From a checkpoint of a small transformer trained on Wikipedia: 21 layers, 2 heads of 64 (1 for keys and values).
MLP neurons of a small language model. Each row is named by its layer, matrix (down: output weights) and neuron, and shows model dimensions 32-159. Each number is 128 + 32 x the weight over its row's rms, rounded and kept within 0 to 255. Numbers have three digits each.
After each neuron's rows, "raises" lists the tokens whose logits its output raises most directly, leaving later layers aside.

L14.down334:108124068150174115100104029180107147128081065099093159119143113154108142201118167100114136141118136136115176142109125125084187148103154078110138087086137099129176153196134101145154113161109098171193161166144116140199094173161123109126148096156114159124117132129128095139084186169150148134113068120082104113110192092099207107088135116100136100189144105105119078154115108133070120119138
raises: ")", "]", "”", "right", "ual"

L10.down160:164101099092200117137120095118087136203090061059150103125164107121126121116085122098064084158079128165152140129143149092135190168113106178084124065134151146147139074091139175153128126105191121102087151148186122110144117119119059101135102094130138131094126114143124106098133147148108227081134091131127100137172138130132151092080086088179101097141122118063169138107115097148141147182175
raises: "\"", "”", "]", "?", "ever"

L18.down243:118110111121104160125113158148086112134156148107051179098115180111130105116103141123148097158062096090147099146128121112159100177097176115128119159098112099151159155141115132197138138115139171145136104176127128167176145130167107118135115139098145094118119075112113039172115079166121123176149115172126174172129150169169120154110069069086104108082188102148070119154116118085131129115153
raises: "ty", "ement", "ual", "ion", "cy"

L13.down78:172087109110153125159148092112099152096111086124136157113101110145126156086123158143097093102105151176158100120073091153109128133182142158167124094152113092115186116153132151162135139127108148140134150106001106188058081153134117180138122226158165110172121126079164105150201140091099146141132218157052117151091187066142116147096144104153103147170106127141054151105169123100131148119100
raises: " as", " and", " to", "=", ","

L14.down375:130149146150091101144147136150100116118123138114108125064169139078147145095125143143167122149129168135114163128131101193139185118145118177129080145075153104143137149100082123101070188137136039182127071124093160151089182151193089119148122131161116142192151135106135091093125160144137113107107143199122143108114058113094112150086120133134167131153124102141113147165112104089213114129156
raises: "\n\n", " According", "standing", "ult", " Despite"

L15.down73:106149088108119108094134162186121093121172109106136144112181131160199161111183143099117096172220070128156082154054084096150137130108180096173111113148130147103134141157133128100210098096204139146173132103080141121116097200103131160167093168130108141043070119126109126102118119104118168169158112111089098140096119127151104152086113119125144147188110199097130060148145134122110138090117
raises: " and", " &", ",", "won", "ky"

L14.down52:141129130133050112156140129104137057057109112124144052129161110153111115122132125122136153067127147208151098064140067153098173112126157084119127059119095171171142164066130110112100123136133095135162174101106174078147081198103099176161140150081132129132121144167126171117129189125160158149149144127163140109105147128166129119110126109117109146094068144173117117089143167144092189092140
raises: "name", "ity", "usion", "ities", " name"

L11.down500:125074095135132141153104120163123141153111125150187122095156133058146121115078143176091101152080145153114128124199178114075139112128084151061099085150159139148162104076105149159111092156140117125098102158143107054143111144110130116142190031173176128111190178185157134110121121134087153130169064160090163128183174113123121096130175109179118128111091103142157087076126082136087142122210
raises: "\"", " .", "”", "rec", "."

L11.down174:143062150107113125177119097166091119133107119132124168044131146154133167132188137150180106121132124083155125061125136125092070061144113158131109148149158113136138131095118080114122163114152208123104079115101081125137161134155095125138155092076157091144193127119176117095146166090114156117100132146079171134134152096079079134170156095139161095121081116126103184165185089084080154124133
raises: ".", ")", " .", ";", " Australia"